MLP neurons of a small language model. Each row is named by its layer, matrix (up: input weights) and neuron, and shows model dimensions 48-143. Each number is 500 + 50 x the weight over its row's rms, rounded and kept within 0 to 999. Numbers have three digits each.
Before each neuron's rows, "fires on" lists the tokens most often at its 100 highest values on Wikipedia text that the model never trained on.

fires on: "-", "\n", " many", " |\n", " "
L6.up652:490475575381527540500541503492553379400492548478597441455529548460445449496462532492625561483530432392563474537555460576498472585532522518542507423433519542529455482543476574490530499521508528582553422505506482459366468532624546513574480429487564432539503539503436448565543506500582509469

fires on: ":", " for", " in", " from", " |", " at"
L8.up804:488460529481421454564540523466568591598588548649541531524491489478420470540542448523429490433439607508557524406465528412481481536393513520494514463496460523511424507519480595472449488454513511580493558560565537390503480569515484464487469465491547444531484401492531413447443548580566473425

fires on: " to", " which", "."
L8.up995:479481568526547600499539538510528554472613495506545537494573527657373567419508460460422470543457555561564485609440521502484426571527487423496513470448456446510536550475517585480416561440472517416558470602547498448400514507511492449453513510519493502547512460481493505435488474467494537541

fires on: " .", " as", " He", "20", " runs", " with"
L5.up885:511493518543555516639548446494554447468568621531453352505519425439487494528409566489486545552505542563589419484440451514489444546516516385444490631469460487572487455448460468471455521554462524478482578599524476454511571466398446523518490493395497589487541498567530439421479491387503500530

fires on: " over", "\n\n", "-", " approximately", ")\n\n", ":"
L5.up907:503491514540531427568491417547418414467367479599504493471546507543441427622458475519473539512504393430532543497441404475496497502499492433572471412582553532609516508476518573545506512524480485499472499529479480402504529465456589564516424386479417500510502559444466516506448603627461503506

fires on: " was", " is", " ", " were"
L9.up149:515469547534534475444348526475443425500526423551557466430469565481498530483414544593405473480528546445478620545577511496489519501527471540476480550409524474384545531539531432452528514521548567505506486483541489477560563429499426507450496503498506482538471488560468419508469498598442431469

fires on: " of", ".", " and", "C", " States"
L9.up642:498538530502529445494473511439438512500482504394589546474524532611492477433499529478541411451431578527495513520434484417506478483544571537509391488458467506514486520535491457441383494546476427516595501454430504519465516377466416489430515513461531488584524553550561477537510519480495451486

fires on: ","
L9.up483:585505522540455447488495544464434594539426552561481494479463534497540523563535528438437459446491551534480435444512495558508537501504471434538490475382529487483466464593558533502455424478517495422552551485465546453523417598474470459406484655589561478460565508597545452558443523456399516550

fires on: ":", ";", " when", " -", ",", " –"
L7.up175:460480485479516465527552492473547514503567501415463568483457539465479535493429552536454522455531557520481509516445542572550490577496466581515579459578539439448435543510387415514477567537482474474564496494509546478580460421547368523460499443486580516466548494534396521523498463553443520480

fires on: ",", " |", "\",", " of"
L6.up601:507475523472549452385479553493533459553538487516520480492470478546498546491534440564476414525568533539484467555438507625525512504424510581574553474434417541450533530513413462521486422521509419508464483432461475533418490570545459525465513464447533424528520497453316503496481510526577491509

fires on: " from", " to", " as"
L5.up419:484476567508475507522536467546487425497509597596476544554461528405492490515523489553447458496394565480588446400458438485492588437517444428544520482510525501553484490560451527528470590550506513478449543507458530433442611507512538513560475461506567376452591440579520541485543497618493463454

fires on: " most", " many", " some", " these", " both", " Some"
L5.up97:450547536549495418460494525553528596442585508597496456525542560489490509476424479426484532501517417471506506322414498548516469557506494541499543493530672493521527465405532461450526511506483514483507424470434543496429454416578497523533537553396442516478556473471458506552581508555501456585

fires on: " to", "I", "'t"
L3.up293:524489438574399564545547494537508533511497479558535494565460449506575506548523370453448481629545444488545439395481507437507508515515545407516589423560458533477409556573558477489399435504484553434463448548531551448445561492547517458397522520573514332492525447557548511507559523554461471494

fires on: " and", " post"
L5.up802:527447493394536519425557500508430502553572519508560413569614477561486488441511509497464400480516522446459439482453437462406495476490455449396555511522384475497497505528476490501500458564512580475543543582508472461532558508530436573580486465513512464472515572531430531463545464517498455517

fires on: ",", "),"
L13.up350:487431451466506479514463538533452597600510550555586516613438444464493559489504515477561518548465509499506441537420475420452462518487459506543461464431436492493479466536498621522507387568544452532401561455480489490448512573519560453555413631529529533479580509555494447405544542501502550554

fires on: ";", ".", " Championships", "'", "\"", ","
L8.up251:553540555513444486473403475526509536499506480462548499549446592497455492408592454542469498517501470543404505477437459603520502509561478553497469504371487513366489493530506462623432394527523459478479442436542539532510574515498441497513553512501527390540538594461499453486443503501454522523

fires on: " on", " of", " from", " to", " |"
L8.up228:585492421488610532536479483475565523523628494509578555507474559552563473450584514574507482499419580507489512448393568388505474568460480536534449502464488541457509499436479467495504500516509511433574475454465444543426457420508449482452435442454550408506489468525635471606488507462545459490

fires on: " |", "-", " ", " (", " ="
L13.up149:568463520507617420583546520455537529407497461518452444424484500485526602489347478485477375437528462517478461562467484509512529538485478472503519453462526423574482490652468493434504461504498509465493514460570508481446493459514449513553509463593478533583442514446488550600502465524524547449

fires on: " his", ".", " her", " its", " another"
L5.up288:481516505497524474620535520591500536450482600507498431570547593551508519505449495499570477417510512447523469444460466633549481579567536525605419534448574462556608434531553511541516473451514510528453480455443472505429509503409434507482538360545490573404567523487503518419466515520461517483

fires on: " was", " were", " had", "6"
L5.up953:512481549532480528522466452464540522505483394546452466486485502472462457496425500577463447515539565483513558536507493504548464562466504602614447488501574463436437350594476436481520450482528527425470531542522523482508511448535433511367537477560496522497560552567360440491586476494506430448

fires on: ",", ".", " in", " as", ":"
L7.up670:547511457508440546484499490445477472484516551533497439427526447603525511561434504517452458446537560548554539565470607611473596467375536513548461534457555452529603524500524373495515469611424518502511496541445420462596510483516430520459412513474466464542515446503432470512516506636469483502

fires on: " and", " by", " with", " or", "ank"
L3.up783:465479513491547509530480465564483435430592517525467507483503513450480508444510566541554462600495506561550446482430496505496325630421529478469552513529450522509439407599562549513535490522476476493481430478521513461504509465491501540384554478543447513589533546603386585423437464516503541443

fires on: " which", " but", " that", " such"
L7.up559:457516597531523521471485524578564435340550565483534512457526538441450476561447425573498427454451478419519506432479430496519445529480505559480520458602441442530405591531548515543515541492421489430517425459482520558462498542498482527633499527462525514529565476619448438536574433514489503476

fires on: " York", " company", " state", " United", " State", " States"
L6.up47:400457447522508540519593476517542617422515508485429530514496532428511442567452551469448505509512519496496581440573557389519563558533495467463464513571559490511462500490448465513534446493419438413563486515599500598538460481480457438502530529467467466558486499393496442474512537528384491474

fires on: " ", " |", "0", " Stadium"
L13.up780:534603558423480530397455485511598617500496404493482434508466482570419587463553467565458540498510445489542646463553564597492505533389535569567473474536541596443511489509490413445480484437421429521659454524508421483483513588475518455482516508558442414491496505446483455440463514526533490515

fires on: "'s", " and", " as", ",", " /"
L7.up2:455497483481510534523527554516628463493433522594437535452491391551474532512524459547425425514442552476449455525470437467475520514438445459457580460504497514576485543492530560539476404429528505478531544470482490477477671530461514407500489445415474422545552437572486519437503511519485502544

fires on: "-", " ", " —", "|", " ."
L8.up996:398551537455476493593529483501470506449432551472411444404456553489458548482381531514504452422522449467508420481481436546462531576481518553538485467413490407514517456498556528505521563563453556537533505508490511458553512506611502500481490481540503429510481584482511479573469444497483498452

fires on: ",", " and", ":"
L14.up876:501490424403504531561502570430561521453496448373458518516461526518598492426454501491424510402498431499518517432489567523569478559571518516451561378535532517546443489494470392441452522496530513539477550512516509510563562539564452465519499466552474427508526589570401526477428463582456432519

fires on: ",", ".", " |\n", " of", " the", " H"
L13.up880:536587505461482500480461489479460402517548537595494497466501526592491509455574459557515389396433509563490546694519481617468485537514579552492445488401379449484562558512524499474412489518424511398444456493513477462521549519503440533567529542478503425578526565582487500545554462464520456546

fires on: " ", " re", " ins", " and", "20", "-"
L13.up254:586506535517487470623547507493494522421513507527483544525514588518438533497461521434369426533452495548528375494456520457514453484483502445506449523532578432639566460517474529515504449482499564506448500521502520459526498518556487473510513572518423510522489511475503469523473502653505543522

fires on: " the", ",", " its"
L14.up404:504497553529486451479457472554472471548414543529388591528570513518483484498515571547583537606477469459520479374535511458508499588447413503558474514433530467520416574504391559497435413484423494479582456478470498441582514551521446509533498615601562505453569469530519544471561522529489482502

fires on: " and", " Release", " &"
L3.up418:507489470499571498651565548526515452631578600498541497555545447576425445440465563485494538496398513486490469562422467483479451473539540460465490536489469439487446599509509386493501487481588546379519521476480493430484558530500555566494487494494425491519492565504518535498563447562508503419

fires on: " United", " New", " York", " London", " German"
L5.up923:518432454509448486586539510561565512429442521492455504455499481520533439489537540418472449515504531475447585398538456469488531562444480486481496530637544487479503467535516486530528520452463543515537535499538420563518382490394516516448531457479455536630425463453463495501453448439583526524

fires on: " which", " that"
L6.up508:467471539460475528425609465557561509457649560566482506501496416462426403530501450528430485552438505482563519495432458441492441497524458444475494443462486498514524500455588596481464624474493522573452504534608517462398524465557471411490512515510553456535547444547567504478564538473546480464

fires on: " and", ",", " Running", "^{"
L14.up421:499470480493500393509480520556515602541480511528554477522479457519517575448445415604528531464448584522611499449511534492451500541465550476552552532512442435466488513604586514446478526512505523394482512591480491438496503532525501469444475598509546526536484548572479437533556497478515491533

fires on: " and", " but", " while"
L9.up827:483525490480583397523471486643438493386534563570501584455526562430418565533531494491483470530465367440451399503511421396447413561462502461526453414534449511530468532547465547481550499467489516527488464477569527507508497500473520488486486511392405457520515587563454482479517441544443422479

fires on: " a", " ", " an", " |"
L6.up923:537460521567595449560508480563548604630570520539477421550506438464473582471472433446534480523507378483480481606522486536531482492432464566514519451570529551512545546458487518567459455438458383418609547443495464464568548662474477481521495498572471470473538490492431358509505580486496460461

fires on: " some", " many", " several", " Some", " various"
L9.up797:464555509510491484594470501537529496418550580581606415498522511490432424450488538461467527452513588554503438416475356550476531456577499515553539553553462472598511552511506526485493538492434536481469465468457454523384470474564438556492526454507398546433488561486456466535448477482449500562

fires on: "th", " final", " younger", "assistant", " version", "voice"
L5.up226:479547555423520552543529417547552423535578476492583520569554516534576450455544508563558402517559561516488439543410443469413483502475521529546509447329543449527521495541460478455473447503550492505498522474425514523402608526466503465505530465515502512503528520471501578444502463499497558514

fires on: " ", " |\n"
L14.up144:499485473396470505417564466454558481498485490474474521476499437401522483514480442535600547476543504485509517636577589575398525486494489570562567376387531497535559505502529516498534467473546523554545516463455495518509497497674464499566518530449594437494507492475402447491585497511549509492

fires on: " and", ",", "),", " (", "i"
L6.up462:554508455308464538589447522506551477483558501481556427407494469558538470455506551561508505460526489519500395447460502554515444567453451571513472561609485579457610520434511479443396512582489547505523550494539380459509511476542571528472528534535555458506472593557456444441476439503521424566

fires on: ":", " of", " ", "0", " |", " as"
L14.up981:517492544525635509458472517438572510496444511512477435546456515495517528414556457496497483436562485454406581439497547480526528513578558573479506457485433462479523477456482476454433454542513527449448564451397524450522610492485462474545440599578566539518552594560425462423481594557560485511

fires on: " a", " of", " on", " from", " to"
L14.up562:438518508427630544487514508491543560406566527449538483477464501512551499561527484605539483465508647415558461515493592527388473488468600593504584510509506475527539565447642455597462495482476440498534464477412481617431416532517423440463419470525525492387567535448579462517444461546584521461

fires on: ".\n\n", " Upload", " such", " More", " next"
L5.up377:518493419582516457374494467488500510505423497523435498500456512561556467490450513456545438455523527519534478453486645413526463442472540529441431475446566453421540464629471473503530440480444495533475452499471635504626541467540480451469498549462547493501429462579533511533510482559507508462

fires on: ",", " when"
L13.up6:485473586550443475498531490442501488453491513529428571440472533562553567421513517543463542441494512480518474515418573552495413565517530489419580426514526517522434487532549481501447443527459545488501519490530505580495519457562575521574473414545473501516480536471477484512504477479505479553

fires on: ",", "14", " and", ");", "th", "20"
L14.up982:435528516405511572412494600406429571547565498492422457531517572567490543470541524508448532498422442532474526444413523592434428523640382492489487466482461519464524561474496458443467454483561557405528550563476518471446458446457426476540494507508406450528468505553479483476517443421458512544